config.toml
hidden_size = 320
num_key_value_heads = 5
head_dim = 64
attn_scale = 0.125
bias = "none"
tie_word_embeddings = false
learning_rate = 0.000947
beta1 = 0.95
lr_head = 0.00648
schedule = "wsd"
max_seq_len = 256
train_tokens = 508800000
MLP neurons of a small language model. Each row is named by its layer, matrix (gate and up: input weights; down: output weights) and neuron, and shows model dimensions 160-255. Each number is 500 + 40 x the weight over its row's rms, rounded and kept within 0 to 999. Numbers have three digits each. A neuron's up and down rows have the sign that makes its largest values positive.
Before each neuron's rows, "fires before" lists the tokens most often just after its 100 highest values on Wikipedia text that the model never trained on.

fires before: " by", " in", " on", " to", " as", " from"
L8.gate89:422497450524569521486558471535480546481503508470533538506456465486487497445525522461529473458404560468559473522460403526467580418563530588470474471553590517419486513487493536467551558450438570421563495533516522465494501487533547526536532511457467500415510520488432494567427496457473548494
L8.up89:541522519456533466537500437487490486507557456535472458464467470528535508487526540473463474444460570588483506585455488512514551476488541540525545451476434486478481518554490479547493570467419546455434480526516540506492497482482515517480459521549524509515420438503476510553450523510468570551
L8.down89:521472504503515532499443495482477482521539449490520478484566550553500521480461483522528476594526508451479543513499518434446474499468550466526522537484487557564517490472533516530514460496515515497490508482494568544516588534464488486481556526508522527578584547538502510498543471539536480482

fires before: "),", ")", ")."
L18.gate90:430500479526483435424510500497512499421472523553509498465485476430513591530483551528556545472483527501499417515550511525527565443505477505487514504447511470531522475571527530442505527533480494467472451482495587518520446546539519448476487546502543551485487546523469494515461510461371490506
L18.up90:475494472524513454430509507460574528495487550526453482525485408575488483518485408541570518404520449524476461527525480469539495465553496465437483524541528442538460476580478517468473489458456517493490416493492470541547496543549469484521448442466484485495555531493538485574459476447489534572
L18.down90:514474513531548499550514521526463511454550525497523527469478504517486529512437474533493446519487431496502494520484541441521414523538533470496471501480542420502552492443505527482463477423460464470526498497444449532466517492505527469447500486576458508535484559488501529463603461566495500561

fires before: "\n", " ISBN", " was", " played", " and"
L2.gate502:476509458470530511532477471510539492420457523511484493449556439462555493497513562499535509504506505503476534502497526510432466498439468508493551501488460574524508416564461463524464524488492534518518482488526477488455518482532441491490453469522473556505582454471431476428496461515601531462
L2.up502:502506493477495428576457467458547508468508512474510516493544432444505474517426460485532500554518437497514525423488568532478469522506437515524552493573479525502552464528427455475504552488441528536453513469547467448523436482527447454505448479505566545576519382482500549461471511499539507504
L2.down502:505524572482481476592521506440477508489530493515448532512490500528466528572438419478482476549484461449511484476484611470621503507534498525552471509544546531481560492488502422471545593483465526498482571485521589417518522483524556438498447548497558516573488454475469561505514529529510496515

fires before: " |"
L9.gate360:558546544476584534577440549528417443479480453511509459508538494499456559451525465543515501413406551481455545493484512555469477509444527507476555499454529530502514465448536491547507495439526539488494564523421518537531491508472466512490551597496474467560591494468424493609521485531550527539
L9.up360:536503417496491498511478468486467496573497482434503490534542459491523487480443576446530447499355512450486548532574497578483493501404490514520502380507478537569626522592508533491532495430424513519496492564516544564543441424526481504585519450481507450470547520552523489529536483547514436460
L9.down360:430497430518506489517497549481540547477489504578520534514552526495430439437511547556468426481561523517505510501453493462570486471484463507483508526488515541466409549548463518511492524459542539564494475554525474471489538553557440534491489494468472511494458449479553525404491550549445505517

fires before: " of", " is", " for", " and"
L9.gate199:504545510482505499514571456476540518506528531395498430523511519452579535524453500480514492534527511421504510498522495496510563502520527551421524481493492506531490481562453490516541500604493491535549485500481502455505515514498460541420507524461570477576568509472465612507477515489545508518
L9.up199:468554510477434486469548477471489446479512547567535484446568507503454462463486557454490525523481445539463543517498458461513440490493589433515522472405530526580510529442435555463496470537521474437592504479427476433529468404462454496478539546528483598518551500537448491507504481471540478435
L9.down199:504396512545458508523487508453496493513493469516484526495489517513499508529437485469464502522506554435503446483514457467592488522526525548495438477528473589578524505522467436457492543545499489468473511517513501469459542530479495484528547538501512441565468549532470490460453514531501580540

fires before: "\n", " size", " |", " of"
L10.gate570:623476537507535516527503527540413529502483539570498500604517603581445516487461488518464523473575485500565473451505536495497417454467538495464490483545501486528560528541462507484509479468396545491442542493566475470493492507560545550420525500472582513514517550477502500386555482512577528541
L10.up570:575483492429520540546555528500509464521463511606538534472479562550490516506436484482493492501564505514510474396498507523486498458488532518466489532576514502491618494536468481445537466580459498512499484471496515471443473562500483556459461505498544520495479506564523505486444437515514509519
L10.down570:505498530603483529507491465498418525506464451457455484560464534467487486523476478520499521480424503440490538546485494471452475472534490451504464505434544451546447495518546496476500535438479524409453500466575422513525451488602460547454515558480544498518459522392519451452487485469508511469

fires before: ")", "),", ").", "/s)"
L18.gate206:416504542486496452502484431477509461470541500498473529485481524448505549471558516508534487499445444461551515460493503390425551436495501486463544478463445468465518521577440557523499520500477502537477515510522519528560450495465474485488495531465507476476473524513517533529498466470476470527
L18.up206:435508562535447457499445505468485512478491544520479441491516498507512489581485502519436452451458505473555501482531550490474485546480505464403567459450554581479447494542422557478556557486418466564491448568464489510522470488523524501476520518446478510473515487486545535436436486470474557524
L18.down206:476494462522524536489531543492491524520517509476539520489498429542552473480498487511601469499503472476512532418506504431561439512499464554525524575541489436498582566506546478503477570503498411467557508479514581480449475537507517446511516510515441508498483487485461405540511501525513454477

fires before: "-", "\n"
L11.gate531:430494542499541467552532495436508523551510492523459507540463487493432525474543444441485531431445453529403564414452479485507485479359441486495454458518440444570485498428465555498538534504505520507494469454478504402533541555473583534484437444535541499483477518490500465439549503551542554492
L11.up531:514473532456527504559569530544560496507558479537494546543517533452460421525486542529473509464482527522514581597540471515544469517513466466510524495415474492535474496514510520526550502484555498450509521497554468515467491582444488525553519553483555554501543519543527456536481453541378469510
L11.down531:461541519471483521501488521505480491492452531509467518525530427508427475518547492577491548512441532572481550509446501487576510563484492470492481548483481454483479492502472419455466517539553520510503563480496563484566480501495524515424441559591490531459518499518495500512535517533473501469

fires before: "|", "-", " |", "|---|---|---|---|", " -"
L11.gate341:479540568512499449539479502513477489579510553509495520539508539459499492420477479503465530485340506514432519544514525539481439475420521550496479523528523479559538493511492512508484502429481485546434526523471493490494488470484489519522495510513533449491440523476443539507561463512575547464
L11.up341:446434509519564418503447537513502465559557471459444468511519484534446523426507467534493446461399506500481497517519542551521515475544432521519517500470471500495541568502488474455531514410517555473500490468492442558514484459507531515498446441467583507493488518478456529538521438529504562497
L11.down341:424511492538579546515494494527525501413494513616549539509545538511448463548485487454438482489560514506483517565464477496474547425464503551440512516455465552458428525534542541442530527471497540481522520471481524569524477547498521550489474513440454528488474505503513483490501591525478462516

fires before: "\n", " ", " 0", " L", " 2", " 6"
L5.gate99:486503592479544529420437481392454477416447487491432504526513522479482536529506472510470534443500478479482479522449478533530501552512500496494545510502557483461409631515465481527438512462526527535490489479475443474478515553546538531436452421596555523531514496490505442545502524451459456503
L5.up99:456497472490539470548445416503470471537459491410504461423518401461481497357475519525480517443451552508467496549533521493476492543466471490503507446504526454556579488455502469427518486500538465454551501417494515521561471503513463577520506497475524520466514452553465571580519511511550516488
L5.down99:539501487511496496442527538486530512460492462497478479539488523517492512641510468466501519485523477487580511433486456482505513440531493553474466540515482534485379535552508559541489528479511500492467489554503458474499455502526538505494479494573467493498477519429563418429559517481468487537

fires before: " |", "===", "ook", " United", " All-Star"
L19.gate612:473490550510467486524468485514501493459430505475440515497464516620409505475466567464513440520515454420523453479503508472455527562511494462528543509451535507502548496493520485543486417464456532476463514520466494463577513583474473518516457542467509526510491442465541507562487502451498443418
L19.up612:490545581520430493550542516522481575468435515449489543515490496559480491536379523473512475484525476506544549509502496509458505507415471490460561542423532549458505513446479482586506472478564510465474494488495510503561527552475536536479455457497457470562485507462541505499467488483551506459
L19.down612:488564391486470470528467484472492504479409536454549445496479539471591555500464519564491538535441436520510437524485552486504493501437508530484509489524487532541545447508499488546500550464505494629458496453481464560563491511471570506491555471472483426529496477564538481489503523513423472490

fires before: " |", " -", "%", "C."
L8.gate529:506521516471545521575467458489400448541446441509537507548502527494514499477510520452486555486420476472418490524490556545466451533406518542503501540499537589497534489521451422466504519443536499485553540528514549511527464484521529530528469505479541473488497450531396503535512543570500492527
L8.up529:495502512522554501491461452513415506560482454493506448590503497480447527428512492474479460493405509529485562509527586503484437484387542490460522483508533480547528535479509467497479486441524533477471501477477492493551450542527509527495479468438520500506471493510341494585541489503505486458
L8.down529:486468458501437501508504518483569499374536536502496544474524483540505469616515476508465476508600478521511471522475478480555558470531470503477500512515534510490420498500501553527512511522468460517493487529534515515478513523497485498488512479478491536516506457500600501415457557466456521476

fires before: "\n"
L3.gate147:420550521498525485486488495467415511498449504472519449524507511464493552430549545570544493469464488486438503495471493541447463552535502408504483513519517493510580475593481497509442546521585509539495517470514470450557446514493538448552403468494556545405455418458494498505474521493416486507
L3.up147:487541546540503490512505490457402539560439508464531427588467451480528515516545503586503505532532518454478551471466511525494477467450503464550449527532531523522544471577469458494437538511570489483510512470513457491588474467544505450541448486509531531474423475439511514459523506551486561553
L3.down147:531523500585528499576481532524489479553492495497515484549458471486527531533476493520463531481473532453549504523498519489492497427463568532538480439473467497555514446540556484464490472512510491461487530524487486540499488459514444517475524529504446509532531520526461532526480449550584512573

fires before: " |", "\n", " on"
L14.gate244:525519514493468497527518525496500420520543448430533519459455487556470616382504499498458505514504459492565417571461503475461552574478487508506550521509491539436537464525519500490436519520411505573462495533464483483472508502425488475495462517502478440486515447427538484534472406534502466539
L14.up244:594557513556550478513445507513473441486477475452514458507461503508475569442477434515460538528538535443599436489475558480502505565513471459472514515519429577471530465471522442478486463493434432555489516493591492457502477452421500438485430507476467431506507527458578506452534433512518550491
L14.down244:511497483468471480533484532492525540460487536549462531496534500471539495551476548522532524463508502532439562484510519480559542437481498495477514484445489515522459569478503475539456472410553469482507470465509569529566482496656460524508518446539557560473473500485446547480493530431509439563

fires before: "\n", "M", "H", "C", "P", "The"
L3.gate133:485563494580455505485526501479439524447450580580506472510507500524452456523513447528500545518494445522461452478491496482445480478527571470472532521530495506574516431482399557479444495530511444563470524419511495489543492491517505456441528487530516549434506538582512491433461444492551504438
L3.up133:520469532578475508462470478489506444522516507459550484460537518488510550456458439607469511459491400521478495539438511551511552528450514437490487554448547463481495530498560531498487521458473459497520516558460507472493448490458463473525525496501517440551570541505464456535469470506505464497
L3.down133:516477466558453529435500464453537494534516547487517507436547550507544519472457448555510516423533389535512514512448524509403513496491514459501512561508520464494463581488500529479452517520469460518477492503467526467508439469471523514484538513490518443528520533488464492531508516461475481556

fires before: ")"
L18.gate257:411521546506508496463432513447542426483462503469480528520501484516462512480526485578501530517498476489550502477516486478452504455481495476460568465389505472530488464588429550458493514543539471546483477575531452536537495510527470473465477513527572456492528496520494396539484446441409503541
L18.up257:474476523522534486435472547438566515428438557429448519523451477562470521594487486568460507460512471454514523440500514482505462457492516474487604492431506498523464511560448520488462497539499455592471462570496444483478475523496544485505516514601525480546534467507578496567523441451452525506
L18.down257:547472440538542511475488553536503538464501470472548510492480481543553501411526481445596513495455522477481458412524428520610520486476485531554505566588451509508524529465571459568502504512540469524574541442512542476474529548504547480529550490524456580515448467561390463499518605487502446530

fires before: "′", " (0)", " 1", " 0"
L19.gate337:521517516511534515493501430526543450445496494517482539529485451535436546498460494476477476499471454507532517497476517525431559516481569497510513502402514497492524474534499573469484514485471574464437560508510455501537493486486538504524483456489510504508465502494533496442497375489435513525
L19.up337:491502557512543555520470471498482517554504461499450551519503548506434434473550468402498487500513508447538499512480514538475472541510496465502529454498397627502542495501480513397484517470448525495443469500503471468481458478606465486502497471533457435505529524457483486397454471504542565428
L19.down337:517481465495507516551481445506537532436539504473447429496535549534510437624522553543492512432546478424434423465489506521581492579561453408502480503489411538473465572552431526530483502472470474482499543460490471508513525492591567495510518487565513493482519497492507458402434522481560506459

fires before: "\n", " (0)", " (1)", " (2)", " (3)"
L18.gate14:493459473508538523548464518460482471549482460470437434446488524544482520473493527507493530460453479495467484518472465458458480557544548545535544440551528455513554467528484483415473476464497498479501534478515540525567485528504518552536451490502492513510512521438483545497496441459519469475
L18.up14:473477544476550470483414427508470401543489452535553516500521538497523509548470441457487530573534514534443534566499496485479506484470498459533595468499470446523583514528451492465566575491455518453519539511426533571496478499595523507456463517501520571551523556534541496541510489532446420528
L18.down14:527550509537592497491493485465473450493501461489525471517509521504508585501454595422508537484467474507472508451480546522559550498483510480507546438532436558530482430497546460472525528472488489549534498497554506448504517530480539526509520497492430496488398450382483513439492484491510534482

fires before: "-", "\n", "|"
L3.gate544:439504478510496548554527534515499498480521470533489608410526431489486530537485507551467493436545529582495469522488523509486411524502477506518555551435494485481516507531507526437461483527484528550466403492474490540479481529506485540478518475498489521435528458446544492474463392500494576529
L3.up544:458490535474507507594499504513473512529513451560499545391505473486431533525502465521440471461516521573485451511487543502558423514489441523580541610518485482467474523477506495453498486518473561555460416467472382527513518496479513541482521504541486521470487474440511527483462472474500557586
L3.down544:546495550504524474489469507518449476512461491511531424568454558494476493509544478480504508535471435443518494464506518539650649487512509486486459473532498519482471509450521493549552543448473469488506577502459565461522529442503551501514527489479488483501485536498491505493461602454518475542

fires before: " |", "\n ", "\n", "'", " July"
L18.gate48:457576531487505519542454439538552554498476468482537504512474466510504445387410424549472438508508467522551522531505502451502558483488485548493474483467541495497496484517443522436541506450466518500460464459486496541493493454450469557478459447522492441483571517490581535464540497494468503488
L18.up48:551469567513503497497459415452506551495491506533499472456520503475535448393477483464457447527532488546484443561546559523496522525528520506517552548486528505543501504587540497492475559470500510496572475425507510495524514476421521505484528533483549474453534542507477521550428465495468534503
L18.down48:470471461462514536481471463500518461477513515492455434530523480450439547557533587513518517480532502433447440479524448541573495421521452500480538505455481552531537529543499509434521516556480567437482516537491457513520477477516463530484519473492507517446461476481507539514520539562439418519

fires before: "\n"
L6.gate403:531503500435404550547458522473467461506465526489469544550446554459454560566505550516531503487422459577492533499562556479526570513485459444553590538497474493456416505489473469507449532512477472474405454490517533487492545497558529509526466498526458496485468478451461556484559541595446480559
L6.up403:507574489420524545505496490506462455449500417522476578555453502510494515516491565480482463497534521516497563517460542552519432500509482478574556488520528472467501500539498536530521518490548538462435454450457515473484578509455476541581463517500457471482545477494508497559448518539368418519
L6.down403:509426519581445483521501517512485541544443535494542481479530561499480501490535476545437509489448533484522472478615501428569561505473574485458449558476488526521473477430511454497480509483462481417518498518518571536517474518545522530527587574478494547536437516472499501483551517531506553487

fires before: " |"
L18.gate55:445486457479473584518538447500604471495530510506574567487528493515483480455530530446509475529504481456510548501553498474491508559494507558573515498439570467551572488493506491488528514469495458509429561545487524565486582453431496425493495504502520455489492454471501481519443490559478543459
L18.up55:577538491470520563510521445465485470481476548505483474497480533478501541491497481452463489523524506450527525555619526459517555571462505568496498482523583477479536474459500420488595478428434419467448557544530519547475521497443503456518461494546482474551452495439478511538477522536551518547
L18.down55:531464502474540474515514411473415524474473547494512517518505551557542559480460480511532457488565500512503461425446509554519524459485469559476516431614511496474445514479476555489564575485506539547534484518511485544489467548505580523431499493515521520501569541491512488454519484556491525573

fires before: " |", "\""
L14.gate114:441437526539513503516459448455495506458539517523572474477551502379534534471463541510485459489560545517487404552461488455477523525475489532518502485467482536449492475574469523533503482490540482441504442507500469502515477586460502463485536525518526474439488514512545483526510481411568526532
L14.up114:498554534574554506535553449454521530458443521606560545448513520442501535519467504485480496484504500523502587562480558443524517508532474523566505541530458524627480500472466472488477486421513456513498453465577520559485521566511495496521534518523471509560501567508476461453586518469545557475
L14.down114:510486510419534456532463517461508554515460514438490508560444474519505424527485431519532513444571543445602565534520470508594528515484567488416521531448551539501455468468505483591467535532476459635499498493441519493605537523468490480513471494451501450436466477542505526581504519520503471532

fires before: " ", "\n", " |"
L9.gate633:456535491448482462540517556496537452463581510464437556531464493512515549507479416484516478558518527425546538521494432508482535464543565594475509443553443474498525511488495541454574490528513461510501537469490504477562505488483448521483437462519569526474553558513495555504433486577444563499
L9.up633:513554535477568537516480547446534489558471482480432406598457507467520603471521557491432490522516513525501439570501470485499514493500572474527592531539482493549501536550469453556493527471532516530502510503523455462567508496552439494493435534537468535478443505502452514465437520479399502501
L9.down633:490520568543511496535470506413542458526494522515525481533530481503458489404488603518474468472574465607555473473436500447475486448570500465549512541441496469512448511488473511540488493534556455489498540502540437503468537482503468558468474500580502476539541443459430480500471542479464528497

fires before: "\n"
L6.gate410:440515520556574595513490510451479510496455417507549539590436459507558539455522515462504517495475487450557504573482509485451412515543508538500475418446524496542533476567483462445477493539517489473507482506500478501521483556483514561536479519498545500505448437505533547442439492474514553497
L6.up410:544533558478532527541533527440397477497488434597499535530483500579470544572532507492524466503542463543464499511488526482484504510515555517521493469458509507471460483487525440454543534544487464486521495498454448519505479491523589456463491487563509506499525500521567561488526472469584519570
L6.down410:540451474533498568502499527486450506529530552584475470469526551530467484565509542535463504453505481535426531456527487437497502502471498434508544509514476552510419533471586468557531528460486516518576481524482501555455534448483497490458468524459454535512556559432476452551536465548524518494

fires before: " |", "2"
L4.gate58:478501460560444506507488515544548579498488555468500471492541483488497493524483507422560513503408506493537486492532498473487498444460500524490414547571517491478545451500511501463454445525471471536482498526521520566388465580476499421504533505419463390512549516461465495508479512522588521539
L4.up58:527486485535473530497474522551534507562554497574527486441545508512474498547551463435506448515482464498606488561497521420554493426510450605543440631558473526416529443530548469542479462465490478500484595481585513512427457557452506521425552569457481480495468481492471526461532552523513533560
L4.down58:528497505445582531489508525453468446462490482588511483510497528498533502478510549555579476521562470499485525567537462512550507496510500522499532499466498502524425554525509516579536601495503557501549527449478522455575494447474501545554472506614530555474455479554542457458465504494435522468

fires before: " of", " to", " for"
L8.gate26:527544500514472485584591522523498534472542529544587524457509547508522445544514523569515538507524429526465507509499411475436467528496524485502432498502484455494531417543454532466492534549499512420517469475438497465554473461528518512465508510415548508517538475462495493501552503514578467518
L8.up26:541531555527472469540522513473518469518501516546528494492563460539515441513533442535541514531538502453501501532534508470478425487435545459519504619503463405458559451508478511516505540520538458455521487521515514487568556467598456546466513473416497549502489482428479508439559473472583540532
L8.down26:469505526519481442542505424504515517511495503489416451559450504503502476480476498517452449470523526434519549500453496519490503438516505492525456576527511487472456457508475461491545566536470439476487520574514457506518487459519502517595491527508579525566487508425485490487485461457476554501

fires before: " of", " and"
L18.gate152:540558482531467506547531441451468509426506518505470493506491530419543530535440518518490508481482496497490483517464449506481508524463540444502522508425534488440571467531497536539436583461485419511495469464493517592466436481566454523429526477526473490544504515529545505502409538443531509505
L18.up152:518524486515480522506512446497550431539478516562512522483444515510567486490436544550512526478447532490509553495443370513479393498516543501510473508455516500504539460509507465474486545496496509518494454471444465518494434472548530495533531512578482547535481497576590469554505510533560519495
L18.down152:469510427509439528493547551543389527543519521458521488528580482490504524401479475492496436508490458458507515450443396429518460425551500565563444526558522434426459499519489459470534454460505555486536550474488495499452544450530503534418493570529525544529479518524441508451497491485547492513

fires before: " |", "\\", "D", "\n", "),"
L3.gate532:491557466446447502500494498599443462474592576488568498468541510430480476466504515517479457513580548576576513571561562552485485541524538475436491473493445540545511522536517571507524397475437526523553539478497540605535481476518532451510553497457473464479505506522522454593504528563504452532
L3.up532:485501540469440540547509490554535383426523510527528473513546495515505524553477599505466474505561503505532446476517505463525487452514536508533487529523493467531476486519530476462564486540516489575523492458496501435498427487408535553532523549487477377621528428479522516545518581509485580492
L3.down532:560499493527471439519514477480511415512454515549498509515494487520462456549550540467437531500469525454474417534488494453508501406438493477555493512521575529495459531499509447489500530535528527531508561505520398428447476492464516501533447551569517466582515448511493508492510515454550571473

fires before: "\n", " The", " He"
L19.gate246:469523513436483590501448447429500444454442517515458439528530530457475450528510564521490509477523443527521481477554453485469510516471482500484515430496500563500465482490455494459581485588549544590484440409442545552558484530510538490423448522453476463484447445477517507472562481526462534560
L19.up246:509500476406499542518436450520504479493491497480528541487471516546473481454478502534469495495483419470555496509567437533478434535513438554457575494495452546480576490529484531435540458568561480495460499516434514549529482494498514517474464489433518466485573509481502532534460414518529565510
L19.down246:498524485451493476548482498519579507442509498501516495478625488461419524506495464480455439496485569552551502562513556492605506508525566491521518520455486534491519554451452512492516471518475520582416540509487553520484493461494539532428528548555535499541550553512579522496488493549465504525

fires before: " |", "AR"
L14.gate530:469491511485455536543464439540488509550462567480563508474467514524492443469423420502492485526433461580553489544506502441451489484581541533473485494504480481475608469506438547417519450469529478472520471456510534533593505524480503530503444499465467533495456510473467467521502492540518541517
L14.up530:539522537575524480494413450476518526532484634515514450575483389419463559431506499463465479487441471497473424598557456450503508534488493469462535590478464539476481520530487468539501554525454424537497518535478530491494534458499490462476451558560498373408475502499536511535425512543516563473
L14.down530:495539406455545474500580477443560513466459471501519469504547535465490512513545478367474481505614589439496490553473468507559478582457496495534534451484406499457487493517519488567477516549465443510483529485546511529405549450618511420458514427581500467513492544534471533447488464530497438473

fires before: " (0)", "′", "-", " (1)", " ", " 0"
L18.gate179:466439530420566537474496478537452463566492451508467494515445469495453528441555452505494502566436490509490469519437474503450512460518494431559524547519523496524573447495518522467490468507456524452478548496480442475494545483505486545622534568453479494536531540437515482452504371543527536447
L18.up179:441488564426540486560543440470509503546505441461459515585506482536464473478601478531519524472493443442507543474492471468477482525565452425516491443495473547522505506512445532474486498554465578469395548543545482541525489550536497631505510481530532477492442442499465477536575464511585543428
L18.down179:465547530554562513513495514528527494462569509573450495531517496500488488506566552469519548529599479484522464454534502483543466567528466488440492447410476515553471551540425481498417471527509503544474537508454531455439499466616452504496441494479527577446598517531493507467483455509499547506

fires before: " in", " by", " to", ".", " on", " and"
L14.gate599:538528457558401516512479480447496476478470478524491491533458511482520519542526452500470473549429552459546417463461521591470525510515541528471480511441490546441469487476504495447476573504476473509516534497471504579497498536530508532386449541503562443472441555520491522548451524422486567579
L14.up599:446509510516400519502561495443514446423518543498539520520438528527473467563561531522534546440459499541567454461465441569500449456477566537428466446420497546539449461539483476489498544495496530447487461548484479523523504600514471493559541539432488424451450541512496461519448507471460537498
L14.down599:563486508465508501507494563478513535531399377515488408493590472479543518466507497474526463517509549472451514482502491491576533501557432500503493549484505533530512492471477534490615499510375560566500474535438471492570507504528533510510471549566501478531510455493490548520522445484485515565

fires before: " |", "iber"
L18.gate330:512462517476502484460464562551496511475528466472490482510481469528500514513445561463480470543464508472488472527571506491468476480517509464592541500443574523501549487528559514478525505510508508506439545519424491547471577474509520508542577540475515506458547515550526475476455466505461482487
L18.up330:467484482531525482506539550516500538507531486488449451544443540470501519472490431454481512537499500508540527540509499461470504437444547502520548477495511550467490489456564484470569535489495552460481554532497476490522512468517494543534558518476545587537485552474508556472523488494568533508
L18.down330:528479436527463513520466592466459478458438559483490509534523511499467508430552455516495546480473558473560528500507572486532549425465546539530474525558491493454465460464447453546509538519534501485575450552527507489447503507472506593383519531527528443530502503440515469492548497477552449542

fires before: " |", "|", "\n"
L9.gate363:386531516500511426498526496528488451541487473448568484509481468524481486450513488520506565522401501437472510471511492485463481489453508462453496450528492518557573464493489474502540460440489504501455537497517521503573500514515537513563488481452548464501436488533399502565557455549511520542
L9.up363:450523441506547444499465450535462448496501504523486539505519472526460453460610442487483480498459535434441506486467489459519500441529546397474523502520492484557523538493491421462535553472523446567502545486491576507548437537520525496491508498461526578453464452511418564534498536545456491473
L9.down363:511518471533474567544461483546518510451533469556500535469556473490514421538587453514504491525546499512483494508508491436521547513565512469446546493527531498449425553498463503524587561526459437433505482474566516503452503505486506540408451512503490543479568531495528523403491508468541504509

fires before: " |", "/s)", "\n"
L3.gate330:514466452457490514532504468521549492477531538536475471461464500538538514482551513428516468538549517585538493535535506497435527567564577482487540494421392526493445478487521461493502426493519496514413428485481499480521540481542447470515541461535531505497518532500523487497523463471455521481
L3.up330:480457507454494511545492479464540524504522508540459405428500467559522517543543529441508473557605458577541456567557585498479489522514512517530553515445458501431455468465467413525507468480532525542400488493501508453504490433505459479547464491516504459486501521525497476502492501494496499473
L3.down330:518506541514467517457503471508462532528492493463514498523540488501497480558520468476484503530481397439553477519499532453475547454484468527541542549497527479451555525532439461509532548449490510604497569501561516519498461461518575562553462519442498497471480439512508444533457463508527488469

fires before: " |", "ann"
L3.gate217:517463526436516481534451469480486434553571464559527395455505475500471500441502515511464545508506443580551546480521502449526538543562541490498518465432454555527475534498436519541466482509583550507478498546501474513547449515490453504553469494451456564441543509510508435482478544557507498590
L3.up217:542504507479563557538494463497517529480503477488450428498510474496426504545489484476442470494500486522589489493474490536473617480528514563445525484484430515499406489492429502516452445470482535578460522582491475473484476520467415477531541460501482485451555519426520438555505512468537467453
L3.down217:547542545492463475536466509432535526444466461493516453473536482463443529501579501524443533535468476509627471505468580503668515479480553520462453523454532551486490560459412463504481533506553448593480593542493521538447504527513512503454478508513549556505516449459438461438493514531562466472

fires before: " |"
L8.gate190:503512512462482510511537495514549493570521508484495551468496408538490464461491530547486535499455479475566540485471428510475493463426493566498475514499526454561621489451470555564529441477527451489472537559564502503458541492490511499509538547458476514523521525473449517534482437512515529503
L8.up190:524463453492420512486462488545523542580530509498450496519508428527464442537459442529455455448480488490509496518475466451532521466479479541478464520484487460478530522494484438533538427505433465559541490537564566531486555496477530459498524562436452477486493541472466530536547479469582541570
L8.down190:481462534506449499464468471460519437491518489511419488572471566438444559512459486560506506463514557469414490490468478535576521509536516488477572516474460559401384523527505449495498542489489539509513404471453510517533460497481504550530481501525518460464497513526557499460494557499490487503

fires before: "\n", " The", "The"
L19.gate598:451536515505505522507532484547437525490470543496455475470549477491474502475474508510493555510435538560489393469419499490476524523464476434455531549550516459480468464555465452505475494553496425477491487512565481484516422494530627565506469488567568443445465488457517500515502446546526551467
L19.up598:492552536453529487560464455461499469532507486528482508488559503398511557492478503574496543540481524511389515471482538530515516574484537503435553477484531479466443483565492492563576495512576522512478418527432532503633530559490467565513423486491530512518502489544486466533513493542511479501
L19.down598:540525459553522395421521534477521518501532581469459483462479507467489490512490465459497508438532500463514542514503459524477525467451435533492564492597517448488595502500516502552477494424449532477513602463567424496489504542431553447552511497540489554531525571511511479448517464436562465573

fires before: "\n"
L5.gate336:504411494502504404487470504536481460522433457542496439538506516464493570487538504610472521471496423484457533443477476559440504431467518366459553479473548476531530528490439495500480565492559506571551503485494474469521437535556513419532540495487545507517541529530474496485515458495415494417
L5.up336:550533487523507458551584504487506477558449521526449449556521491445546550536603494493468463502464504448494521480497489447476512446495477486471532525538446520505529482449468441480433564540532483549583498496523476473469462520493526539404547574528611525519523464473456524502445515495472499487
L5.down336:494602499545481523519589499468444507482500530478482563499518502450528486540557531413520452496551576458499515515524537438509551484473454521475509494572441540474518520495496437492504484552428447466531521547493491472480504507478532610430468576501538531514506484476469531486419528516536535484